python train.py --head_dim=64 --norm="layernorm" --schedule="wsd" --final_lr_fraction=0.0 --dataset="wikipedia_en"
MLP neurons of a small language model. Each row is named by its layer, matrix (down: output weights) and neuron, and shows model dimensions 0-127. Each number is 500 + 50 x the weight over its row's rms, rounded and kept within 0 to 999. Numbers have three digits each.
After each neuron's rows, "fires before" lists the tokens most often just after its 100 highest values on Wikipedia text that the model never trained on.

L7.down977:493512438497529520505558508557576467539493526476554509436474551540507548489500509494570510522567517561441488577527588523419455435504467438480611475360508446487469581506475436387560496437513495479512528487467455444490538486590501436466469475457469518420501488450491552584448499511502507591552483595537498498480529532429445578570572459497513413335508575505450545437433569391567507556531
fires before: "\n", "-", "|", "W", " ", "E"

L5.down364:444557472487517449510607507547595446479582479541502536504527532458522424474544466496515493465598463479521472502438529497464476477601554518512476465577603529487449427440502471406486461474420507430550525400509594444499490380449494478549490447453499462524534514474585584470535506493537397460457464703490458536484561541577587504527490490422602472507479488519559504489501473463496434464446
fires before: "d", "or", "-", "o", "ed", "re"

L6.down216:502504567457506448524468500507502465598496467492445464521481497571392477426499558506612474589581511523525549489451544486539562530434418511429511509530518478339540423494534498431467500572518571549518482440457528476522585419484475437505536492578556491488523538467588491563540508504562500567518370495496560559473523479451439472488468525471503434385508435522536559551408421568524414543490
fires before: " |", "le", "ar", "age", "s", "me"

L8.down119:480427630500498558391482521565588413537525448499518528463573488522481468581395477494510565508477526455418511490489521540473435357440474497565525483496462528578521547441507497528468434480555417377551515447510486445505576501485556462526509572476452442503557520453496443445504555529457573569569488538515465476485519522614464509492554500495466526548489438568570595384532616517530618549434
fires before: "ed", "ing", "ion", "er", "tion"

L6.down144:567460476540491544435492467481466446506501483470393457433487494446486493462519526514449470518516446555548528438496491589554479475561528547484509508468609615525528560558531454383466486493525524456556534526548482530428528418573447470447485596473581498449413457546501567401581419530504562507595375522546410473538472485572494507460513473512440483498525480432483457474471464379552468559502
fires before: "\n", "-", "sh", "==="

L2.down806:540462428560480473565516579512497437523478592483456455509478567456458493457362477521532501468526535577542540507438523485520524495457572604534447488508522511535627542486562464525472510542403544552459493592463541539432567486455485475596484465444567453463516546464457530422520509446532452521515482504506468511589639497598490567533452498459520471520429479524482432424598416451531555418482
fires before: "\n", "American", "A", "E", "S", "C"

L5.down128:463469495546509444558441489506533521504478447525484619512544520432536540521513480531514473526456448532473427445408515580393465541502538457499489543480557410368513442445505470460510497596544453510559514431430555428547532434486506495467560494472577475420482517435622569437558542509548509595425444590483552459495514552446566494453469530530492448468518455484515557505454424555571516541563
fires before: " by", "ed", "y", "arch"

L9.down162:487486532471526587609443551589563525469513439500498424505497541512489442498377567516491492521503550371463557549468485547491488410493493527555502542463442559509526514444565486499470531450539502575505403568535494544504518415505512497438577462519514535471555518472474422563561510595515492597470573471515529469469449476468591444433453458532465518445562492509512543434470468534437453509508
fires before: "%", "5", "3", "2", "1", "6"

L2.down516:703496460469597431555470516539548471524453461578411460501467531494479529448516460493536596487510489521539602452471531506415582514548551398467515513538469554529430521558485482497511489456499425460469509491482536438447445654537536520518503467499489610517328463410461509469610543478460441453515533446503548491465512487491425516537447486562442507507513478442458496555554412520509482514468
fires before: "ed", "e", "c", "es", "t", "ing"

L9.down195:506494525430502486502534429513527543498404583557459477538623474602518471501523504513417503516572487526467489493552454500487523533457486578538541499605566476382504474449452479523474429584450423586586480415535578525583490422540422490475497462436524403482511489544520535449475455583546586537583485551478479436517543440506534480454482502517482551540522449520554421565506484578531490475506
fires before: " by", ":", ".", " \"", "N", "ed"

L9.down709:594459414512522606481547481597447503602512441560566514442518549515560590523526528507438421542478487408465435486540443509394569449487535511425547524518544479476583504485504465555560569528539581440470457476517407452391527545541476501536501508473541535441452488506454450491468616527407468464583525509452535499541431500501536511501459624527467468432536509535511454443523509463446418547503
fires before: ",", " |"

L2.down523:464477463509500545480522459416522476506464417564500456484432421496491517582560557581487558586495498467481498492397466599467478420380508650533344505536487541349469587519517511456494509469562480486532488397368518474468548558462504486519496481484536478525462504537485578501554534430521566601521506526525507559543531559411477445565466544480474499510485464546488577479525511474504508575514
fires before: " |", ";", "G", "R", "N", "T"

L6.down233:402554496618491455546520457470510507652466528514456463514458545522410604452527440555500448495454474558489642524476512420477485492519410442555451507452566505529498470474583531530455508494516504569480479511515480514500420507552469484445489554430520493542534386475538461544456461505499497518513459450464485511462442484384459536480492482536484417570510427470581481607518363450504489501539
fires before: "s", "tra", "t", " |", ":", "old"

L9.down179:491453482450529389551535545587544446455527470508478479511546472396517444461587461498426448490480456474302479508434470478539532527481560494507491515559527584438497592446542452460542537496547578481486562571554468508536516509557560491561405525539528516489444605488458420487494543482548550535399575457519530546557566462528491409449567429517497530550470479430543445485549514546378493481565
fires before: " |", ")", "]"

L9.down507:556471490503618534586510575464494479486560536462493393491514427476463542493518550453504444434558561382460443513551523502545558471686443545438404544520489546512531540395481436489545545457483499493429442502544514584479468507554528470645457457521496497468464627505453407560475451502566556489490566480509503547513532473397448462474523479505546500462552531491455494487446492503536489488550
fires before: " |"

L8.down698:523473528489659584481443528522493438447539536411490531438536520503487436469435527470424435444455358513531521593551528461527476480469494502473581529488494411539516512484500558426496507425515477577512445482553450442516493513489471532418442468554481506526557479422501461557484403443492491552501538564543597535419488518554448437542536448550559508394527418463446442521368578448548475465478
fires before: "ed", "ing", "e", "es", "y", "al"

L2.down1006:486513664463429449568541552427486490475477556514504532512519472576454421487522573530432468500486508502548436491522490435452397515462499412486529510415529557499522603587504543462436502522509510457561521516489453507423529426545481498411543539457462428440492516580517591567533541404456498476442565526533431491511559523520550563497508517535526409353472465535528557468478447528486367373468
fires before: " of", "y", "ic", "ner", "s"

L7.down1083:509404505487405503491567491542435460436467428493521472428558524508482521502514481484504475513420474498469553404431458563506562567497561494499463468479568514519535417585563555510495532545519529487454448483540599491552540546527409555549487467517484478610533482509502561485519557537515450507456546500445545466498422422511464494510539547467523563465564544404462495529548483450566475469386
fires before: ",", "re"

L5.down550:543516489484503524468383518530527518583508502505561488456479553447610434525404527442504443490384526538567539489486487591463516518519588517479538465447569525508479564557622436448530500471497528488579477490464439493533564490547578443452572449394485475466546389462523559387519529425547462431487528584375505527472487533478379527435567489603459516454464484598552450528471517397581504590484
fires before: "|", "\n", " —", " "

L5.down176:462458544573427499586551467556592444541494569505553548411490537616478510369475461534421529642495570511458499493459442543458455520517554462487538513433401489496524483454488522592442579524534520456425449518425495457525577510540456481535500475546563609553410568460501454453459436488496469542451584559502562566468438509508490574482444463546476475511474569544504496424523449506418532587537
fires before: " the", " as", ":", " "

L5.down31:504480580465489445638516417505514544429534456495541475491520501543521556419492454454470418575578519503529469461528523483459505591556426517469514623581499416606452549571437529479537595471443413440444463491521462497386429508462529455488536432550480513554644524414425471489458502440494498604518509518494481469482499489508486503500527587459494473422484395495484512448423439431579585484494
fires before: " |", "le", " L", "er", " T"

L7.down776:551528499537516568464431518519441531485518469528417402430545376494552537446555507446512517499521457481477400494503503479490385432591544490496458449564585446529518488476559496553471542454522553490460536446526501487521443499545465421576486501530489555581534508506551406457459508455480530482580469434491462483513517472539536482472564492554488451478518459576495557464545500472546460575507
fires before: "year", "d", " in", " con", "tion"

L6.down913:558471527487430582558568469507517535542548505520463540484471524408513499567426443484521402498480490438533460485485555456585491522512602519403462444500472409495511536421545474349471500422546492392508465470444407518514498592484434536485500552401572549492510477501438517429452476547593515485497607540456446477487527550593578534489505524454525505535506512500545484518519517515525535512544
fires before: ".", ",", " and", " in", " of"

L7.down65:562544506544508500567489446568497533550473444429450458445480535482592514599489513520474527561544388479483575421598487461569550469488488577444526406515574411452507531460563555502431538475525501525542525497502542484589454528588485403495551457466404494610520553523545343472428600542465551531480557509539542527458470457527500554457505469461476463497573446514567493563473509534552515504531
fires before: "==", "In", "On", "===", "F", "H"

L6.down12:400516511455456540523497490437469486505425492553553503405553452558484482524548451472577532504467567591510496522384522497572401478516545579563447562418433557502499578553552553515456541611441450432404414557514505501540541505444530484547427453437505507511519593473426549466496524461523583514464543604441488470461488432436462505551438581501463434524465502529516495466577476509486521470618
fires before: "s", "ed", "t", " the", "ence"

L8.down204:502496430501574567516555429479400403412491513456520402477444584407562396498479544531631429490524418457535502444448598468516623546549503487477550474553519500495528425507566489449481528559548529544577524531505447522479476543595464497489488438510462400503466416498511490528513553463511574547533440501523512483435476502494480459498507490512421557542491576418472405536474503522514421487489
fires before: "\n", "e", "In", "The", "-", " ("

L2.down976:559483452518588466495611466511610543627532498471537515383490524509494477473504502503553548426523537393548492444520486502595510530373496442484482554534499430422457416503539492449434473567581389553407505470528460481436487520511454512465456531451509542487508504455449540581602460501503444482441505463496509559466465478476541529451523538455555555485437617466458504401418515557611514557440
fires before: " |", "N", "S", "D", "T", "C"

L7.down112:550463434501485456439483507526460430543550467572532464528510546510590552428501495496461471533594496412482555371412507524547493450527386505450465535490452547482479422487481580484460595482497527568473517562467474461503487344435481518479471537390486449559522407520483492480463485479504464485474523510534532578511434561488499587482441532463573513603476446432489473511531378499559532554419
fires before: " |", " "

L8.down618:469594472570540497462485505512498494541492388441467432491490534499520424522550444475599455450459443566492445473459534464516517468427547517582456494490439479478527418442526436512565576454528543505532539536518520517431540522504454503491567550438460458557431533525461556488542448457496454481515539417475446428534514562493491528589474490549476510621556490501499553508467515487475487549518
fires before: " |", "\n", " =", ":", "==="

L9.down335:418448480500447469471512485540516582458444505536434542521448488576490566481462495478520505516585435501417493431477486514621467509443517478528403520574541452470556516390508549488492544535434512487506506487394529518460405501419475489527393459398544600489510528462462558364547464601539532478503521451413449537441529419478517501591439483524522464537503488473502492522489605461582525600546
fires before: "s", "d", " in", "cle"

L8.down460:560465405455478552477430573515478561441533502511499443501553452549441582431531558434589470468499540503428514475547471461503586506554506502514599532501552570521542453490506472482522491524499514536535483363492508501497542561577547485463487592504405503584523424497514515460490512513482488481564530482505492409462523460470557460529625467517485457546388557443538496517553588519470470515507
fires before: ".", ","

L9.down938:465412522452464501530512516576489473584451489468538523440501479485518472517491409500512522529555412455510553516471504481431429452511504455527363509510517560539443510547594501506557511556469429496537486456493491574503428506422531525450455536573488517455479481435564453501449610497596491459582516499521521537530447479520417506419512499550461451472421450550562525508620425489464444441616
fires before: "\n"

L7.down1088:524516428485481420517432389501528451491496486583537542368482470526583453457411551558525523494462431433518472406568536425484491577533507531529537512469479494485465552502549496458556457555403486510485481527509534489488542539422447442538519468415493552621561520461475378409411492539542506490537529476451517511456502457414589516524424469526495546495506491482509508566485541478455474490580
fires before: "it", "ant", "k"

L8.down632:498506571497490491566446524504536417497497538486454452519557508547434429470535467439475445519422350530424554493546459497458487435578476561522499563522460491526476433525501484491560451497542467559525511473481536487662527457552535533452586504479505471497502451451548556504457544447508537468454539597599525426518640510457501579581502543457431510471474487561456479582535500558597532544506
fires before: "==", "===", " ==", "s"

L9.down541:518466573445520536516541504593573534484506464493404510484466482520486526599384543566514547474365460588504467444468662454485495516449595477513509465565464481413504476633553601574500383498582533563464484430464496442397476581407603529454445467470524466571492499557537482505473499511530477472483556401472546450485446482433517514561510598466511505495466558540452459460542499515523560512493
fires before: "\n"

L2.down632:554492490522421480588550493458467559487441465563594386519511555482495471499497465591499555494545519412444512426449455532383512465486557536511400547537422500471537491490528450577482547428576558510424409387541531537483501620543489498477563474465404447480528547507477499546413507535509530469495521572539525460519487447471577413523451556519518587459473509537565634495509508414475523531443
fires before: " |", "00", " (", "%", " of"

L9.down148:573492525552460528497544399457542531562470531436461538411446377485523422508570492514432489489545508507494477597516506477411454524488588592581514521469512636510524468569538560473442476533534508463523469513476570519443515559478504422438494534460484506510456462458470453479509502504504519464504458475510433486496509522577526494501513499473446477482538547542535534404548516499470491520485
fires before: "\n", "-"

L9.down905:577597584396462590470518472546502474604503540447519462549451599479503426524406552455489520577514545524520487484500509543512454484425599502429550452428522531460507608481491419443511501538544489513548434449525485506516558487484425535418497533508466576531543502536530563497542540532529451555498448521444523590496422521580521441445569455500506464544548422466454501522471450433538494462554
fires before: ".", ",", "\n", " and", " "

L9.down1016:500530578420444549458525471471571560474607442491539568515515461474504472537561489448501435412553447559511495538574560472430518504472480467434459504557588458469551377491486449514495440542508563532486500430462523541525522461527513491548459555527581445478462611588540605504500513518502510390540404498576489429498438528513459483504459436531569471506407448399522472453444554512606525536514
fires before: " ", "\n", " V", ")", "al"

L2.down74:468485564490507444527456445492450463496498481453369555543481483407568426459406510578619579431530407563582526541517459461493499456465519473442560463493485521528450472563615550483534583586496570570484551513480526510515390441462406528498525419494431507478508423443551545479565505550419385486512464493496595552585523567519522560527520491446466498553548537456466456500524571491548492540525
fires before: "\n", "un", "---|---|---|---|", "et", " other", " ("

L6.down657:431489401510457524501417572518570520575465475469513425537392504530538478417559503555470503479566466446553562427489526525531510494533485507481548415577514497523569504509449518451451412505534522481466522538538415527444505546523548516533503484421495475527508472507523506474520461519491430463506468467494459577444421467439627487487502571491387451511483508580494479573538495350478505445446
fires before: "s", ",", ".", "=="

L6.down212:528556585491522499510470415466472523429481544478589454487577578527459442486487506533534435499361395537495563416444501540467480428594549491495428478516500526377500493612476496509456547464495540512532526444529525416649548467523496493547494437485453490503475512448557549508544517527500435484455545476559502496555455407553434474452495531517420457593407484548495502550436568518507489383511
fires before: " |", "ate", "id", "n", "ing", "."

L2.down965:529504601444534475445554451465483520500509543535460565576482451483457465417515588592473446548449527532477517495517503514498528516529605566527406514463495527487584522564502585600535545560514542527477496491436496527563573464544552477540542472484470483510502506489506444457458421479550422569493456469488488505523453501563588558533412445552474541512449571491522539391499519414495480461460
fires before: "\n", "-", "A"

L8.down624:553440406533468511585438545488490529461417538513465540400515523504514453491488416444457480459507505461497509508486506407574487486579553570457523486434505487469415516519477446474468535491507577531499526546539383504480552545553531577457467523382545432501569474441466421561543321498427440450459466582484487546497506459484515488557568521583512504546508509534503569469552542487585488552505
fires before: ".", "gu", "n", "g", "li", "le"

L8.down273:514402437573537482508461425553592471477416463473511534560373491520418586519537551394476537471496539518557558526484479556541474530385566473521478483557496437475428576490493494539452555462582508449461491501501429457449532500497510537451434500420568496485526422474532518566552600489471440447448491501492522497493576514459569517528368425523430496469451573534510480564458520543492550503499
fires before: "|", "\n", "---|---|---|---|", "-"

L2.down994:492444530530454483486499572395455474489413486535522443478424385500552494559490445512504549408508566487487611545382452584509527577491475515518486495517507501446499507458496532493495467482486532555409535450603528531512483488556537550421533404553537449485418542483470462556464619550526502514578525477549517569477523491438521399532545509507519403464497459453591456390611462491483528653565
fires before: " |", "R", " G", "A", ";", " P"

L7.down345:467572480460551604581545452553481461496518507475439487547530462495483499477511412416454392549492520527551501567508437456468437492494454475454543463502540519604605495539547546470514570461501373510472479459482495458605489441508505473515526521455475636567544522584514593472494510479521396532501432489446417589538524492472554416501533534539536492423463488420556586508444507470521489529538
fires before: " ", "-", " 8"

L2.down427:663552516460383415512588482583504446437487476461521542620519490522483468500464590424436559472403495540540390450521485529486489499483538498518500508533514575469481489539482497464553526500489459510470495562528486584446428506461450493591499497476487576461501574480460402544379426562558403538456618388386478455523501538496523548498506590463506526530516468447496540498450479455447538510595
fires before: " |", "s"

L7.down703:516526527589518511462526438580479408605475500576487609529525525382497390599552530605459558492513546485450468455504553534429479526502523526475497490528511473536522554520583426513522487392508510479539508478422438477492458564504556506467439512526410339511496495499430533446543534540644528469452469493519525478471563506463488533452560481545473514516493442562501508461488492458545476626410
fires before: " |", " of", "or", "ish", "de", "tion"

L2.down634:504452415506502518548513511515524629506476523510514425513564496489601490454429463500518463512487564523457481406524524503630493524461516546560526512473528529408535491524604585571512422496492627491372439524462494469441566512439519531617471499530496470579469576510460522595515466572515458492478508460442556532549575506497509478561536574515468499366454482537441440492463486507562513468522
fires before: "-", "\n"

L9.down929:496463450421507479514530423413627483504550541534504541550501582419486456467471472464437519595546482513444558559488415572501402515450434475551480484508593515408496586495507531491413539571489545532623452505486540492483489528441492465562548463504462533484576542587542424484555451542513467505533502604463449530565424465486554509469514457558565513427551548492578447449537526407558510510471
fires before: "\n", "-", "H", "In"

L7.down62:519437487455531500543499517547520404522403459546535493559401425532505528480526532498468439544472487506626561496472521431538492477576441507446531415428564447504468530455503566489524356509552501483627464505422488423474445540533508499483476534422485454523516468472401557525579473416451508498520465500510503509483461493534498563471571546452526511585487474421492501507606501410539479480545
fires before: "y", " of", "ic", "ner", "s"

L9.down939:547490448468541460530417419507481576583497470524537516435591461401502494550569555569488438427509512606474510469542526500541529475460563509514589519502521525491473494509471466467445484522472503541555498499586487480454462529481604488482467631499475531584379500591540519436473480469509487545488375546542482559492488532504431505508528528486483540402535438337395508510588535392523513386472
fires before: "-", "\n", "==="

L9.down869:491495497497449522427497409462467481488467491552477524410516463518507623505578529497464475468551400564563465366413513474480492453547477485518653374456519546505527497453501495552457503568476619516537515526522451457493558531579525466581441489422569511440521568483481483544587470467431475465497463513530477489463479455492357491496461461478484494465439432599510477455571556616549550482520
fires before: " |", "%", "ver", "old"

L7.down559:545383510530499577424494471510436452522445441526508533409492495411518478635431501451505538423490479510535509504525507577585466544500511542523483480470540575558397452576599531477499503573541524423511438472524429549459538554533560571486422468479624519499451466507487494498478525559477548454540442476509360527470554517531437496442553482528515494471444534461391481503560486596570489545476
fires before: "\n", " Al"

L6.down13:489524569574478493459453423578466451504569520492455437431516571457440521441553555474470477469496491490548480425511426454509511564629433488503544469497509459466493563549470501497504401516493524435471568484515451423476530513451413505556542458447448516589490489498497520455404450445507411514598541547526469452484549501497550536502548489578443444495592555624450464567492537504491442465521
fires before: "d", "e", "s", "as", "ge", "tion"

L7.down799:447456409540472521432469466563543415498552451560572480546530504481481518499540511502440498486506429468501486489361497421482519570420491621453527478541447432575605310501570468430482467483545514521461468583417461536468496515448493463521595510497492553498487509538405501468515526497466546483440435505509499460533489585491484509608477565496543552454528509417392559543600470508570547533459
fires before: ",", "f", ".", "s"

L9.down643:549577519481590597550436491487535482482429469499487455464522591530441482446551452432428504499455647498469455499442505458607552428461480399475508516493472411474594476545546492523510489461461555534521516475534490453474498517543523581415532583486500526479449396539523444498499529479450444439461460549527447473665480515484530467491427465551482455415510479459513532559494488486442543556476
fires before: "year", "t", "br", "gra", "vision", "s"

L8.down719:504589536492519537420442515413559391534497553579534500431480521634488424498494509498603498523478512406511522464559517427585455423468530599465530517417543414517423439537470416520423474500518514566550505505490450533531459491550495482481458495516520558525525522489462367500552531599490596443569467440466391486497458500513448434553439563542517557521531469526524514512556475519435522482430
fires before: "it", "ide", "20", "ard", "ci", "ce"

L2.down304:377469463477519519506446484527439562446482505507490414428449475501570481483434493446442465505608566471455496473503538509516431511451469596498460480505584520526576462453450469523550501503537549537541510544622460478387558542480524472501426482557514524504482482474512500509490482576485428560520500547631477588486515511407493458504452460542452345501449489528534521474513572490498472499463
fires before: "s"

L2.down877:536496438506578549505478491457598576489480396603502440467537442546462560506492530483574544537495424458493525457488491510484440445389441488455373538475530584590440550417521524464461566488516548530453465451620449497456485542543482471454347451571516480580458492524477499486556540472496524560453538488481442517516449535464522506484433513462445429479555489541446526531459500535495494499542
fires before: "|", "|---|---|", "\n"

L9.down951:462506547534473472550612495498449519486595484501551479496534574560588438483466530451457490640419464509604396464505479503499438379557502456450490477517470476532568465447517488559470404537468500521516482524606390510539508543472528498392515521487545498450464522483509547439558511447514547413539499529395504513480465559562527433522483490454502500572562459471562487511475532515535486585391
fires before: "ed", "or", "ing", "e", " of", "es"

L9.down125:536446552530473517531498467540488493443448476439472544538536592514466598358523426517549560483481565506486484509459492560588526488465500444520520469458564457446543476495559538519551622601598528503524457460528523455429587467477533456515434445498471518502456423520390440470601495489560383391555578513456490462464469423574401580597434538506459599478499528579488495469479459515514551482567
fires before: "ed", "s", "d", " is", "es", " was"

L5.down797:442473534588528382567525430511565533498560440509496433522506486526485426473507498441509459557542482505431517483599587483502420528517557435469513479527534461531627470441464510595485500466552554458407461532517574491497497491395467557477522452615440451490484546479526503459580546486504475456511498474433532493425492509511577433483337525497589494502450541447449536520510476491530498578459
fires before: "ed", " by", " |", ":", " in", "id"

L7.down705:584527476523463557542538364527531474568472472481454505487487496558451587490472478517537532471440355541453449520432447467517482415593475519602526430495531492541528588482454604481456458449522502484598408490441512544493559520386458528542494536435481520546565516473470502410470478510513445525444412509518422518458484616485542530507580516508577509412564521529616524401472545558530545508560
fires before: " |", " C", "and", " ", "ur", "==="

L9.down81:541528504419505563422448453451473470636402500448525589506524438485539523523567480488479513443482582506547483537532473502598436423517634533631538428512540520561423533466547521484508420546493430471554427466544413508505469509421520503413527474400458392430513455498477463431546501493547431528504494490527511494540564595497518484511527513519506564460581399444523493512550472528587458567494
fires before: " of", "\n", ",", ".", " and", " who"

L9.down257:571454472481532424538520502499427575506457440440556450483451521392581491555454520490471557506461502573489557478489493624457595551478490477534582597534549522414490517616523526516490535471496473390467531448509463568596445424528535402568463453526528519439484561554523492512463521482447507504522541458602535414488448474505482504577435469451584401481443467491495481469462493539504461490522
fires before: "al", "ers", "n", "il", "t", "ly"

L8.down313:519381404554471522470523519526474451494513504493517470493449479548570567478584538525525511499472474491483420619516485462420482514459513423515465526481412507446522583553500487525558533541559498501519551478526392403496551472463455505427516461501534582486494551511465471473510519519420660528519517438436505524568486457566482486548465494556542532465412461586521496606448519417528506476595
fires before: " in", " that", " as", " to", " by", " the"

L8.down337:565465423547503489513492472491476566599386625558464468489568464503462442450515473472610527451430505449481608497557480536498484515555402560447538495576529474420490535505588516508532503439579553501554589560564510464499507468527404468529525491533487556444537565378485370575503498470535468518514472495474495552597484468462511534486451498494522496419467443509526540503529550459494474556509
fires before: "id", "g", "ct", "ent", "ment", "n"

L8.down612:476559461476553487530426449572548433534453502437544494496500450546485465528558475447554448590558454491488531461549541610485507507447476532542454528427542543575458441435534416491439530475416482510521502426438453447583481416558483536547504558551550490602553460511429662504511548526466491412436551615460559446478440469527588517480536482448458431597550447451487556519488501519529413575587
fires before: " ", " a", " A", " Al", " an", " the"

L8.down673:589461498528507532469475344593439490462473457392506467454479498455509578579509499479437477418517455510547515557539454464562461448528614435525464502477502435471443512567549532463511574563581509513474437562416495452543548537580575463526532547641521452509512495492544457575530514520524498441433480482511451466483527529570563487497489503492523528387494502475440500407503544525475530451439
fires before: "\n", "al"

L8.down818:520500534516487444488533462554514454518473515447545445468494574501446476483518538551520511489513549606505494559495416556440429490558444513533509415565454504449594493485509460525509413553399528496522481430447461538535584543455493447483446482610478485571472559539518506493500505488510443472546493554476505475483367455583468446580501549567548477586541415371453511487537500488467584413535
fires before: "ed", "s", "d", " ", "ing"

L8.down197:496520534426491512513521446638504483527429510523558504600493493458368468511505481482396483471629547468482580482500498589441478521562439545485553501592534441488436493486505436405435512446465436491554508455482543368471454507486461559466431512535615500455644564444500549510469469559532430510475464517479462573508525536633583521481417492516422525566524591490478444483453468506505503464502
fires before: "ed", "in", "s", "ent", "im", "d"

L9.down526:486454554438510520494509503554507465506532500446398649497512577436553522535497466531474489545506431393486482473556514549495598450450478441521502520438489525473542631589509461542509561486474425527470503560449485412439423497518471478454419518529520565489475433433445476495536483538494448496585494437533515506508489438549555540591484584487532565511494448579528542490526481559437588510491
fires before: "ed", "ation", "te", "ing", "er", "tion"

L8.down1048:419433482508478561435503483529553556515485549440556456461464548445569399533543553460491471542561448462504493613518472574538470591623466574562462493553501518420498438473408553542538401492424500573537482558527447455453455577463482549535346507487552505452485508395532496442557460451389413479561494461505489456469485487583535605519551482478478466543470469568464463542430560443530517487461
fires before: "s", " "

L2.down374:614460548435424517433379526639479503448549526476473565442508586546547462523480482500547496510538506427517412463526416495438448484538514446478501559487477634516496498523564552504471456484519475423559403537398503540578488500513490535539530527570525554421498433507496552491475482518418495432543444487520536529514515430464567479563488513507476496523507492553523538467453381527437466577525
fires before: "==", " ==", " ", " in", " and"

L2.down642:484567472473416455366464407437458529511560460551507616444523435581522539485427508446530493576513579578575520512585478483506430386602452465460472510511486546444414479598547572546578494535466405438537506571510526543483453516541524526441452553543397492510484512579540423548521443497542538547448579441513555535461472527568576465539429606480536513500555447555482500470545517500523436525445
fires before: " |", "\n", ")", " (", " –", " 19"

L8.down146:591483554482573482539500489475510482626456547511478511522536440479573463545546547423474577433507581526468523437517505532558568559477435535511512522462560519419579510528413509437468495514562456500588551568531554453507536628500506550435515402458522526433453521490339422492486498572488478491528584493481473450537533442432487508499468485463407521490464424470489493484433553529465565432458
fires before: "s", "ed", "h", "il", "ty", "in"

L8.down178:509521472526483454557404390589553433466491499536510570401579529409484515483527494375508478450568479526559586504463461543502495547445464396468515524513523584568499422504559467555473426474494570448508569518462511533463474511466472517539502465426485506597447424465560477566459486496498402470445426510546479500511481491517444559457472480458562495554448465488446417558466535547448448485509
fires before: "s", "d", "im", "red", "al"

L7.down797:431517517441557449521514513531564386439490498561548580410548501492486513540570454480478526458623439458440443608513537489579510450545521537530461434528465462631461443439491425524586436536560556500540487454489478450532543495568492472589463422508606554484483575496476422553526490511515544478527437542541472482394486492548494489525504407429505402433474441475522438490533601487491509431491
fires before: "s", "ri", " "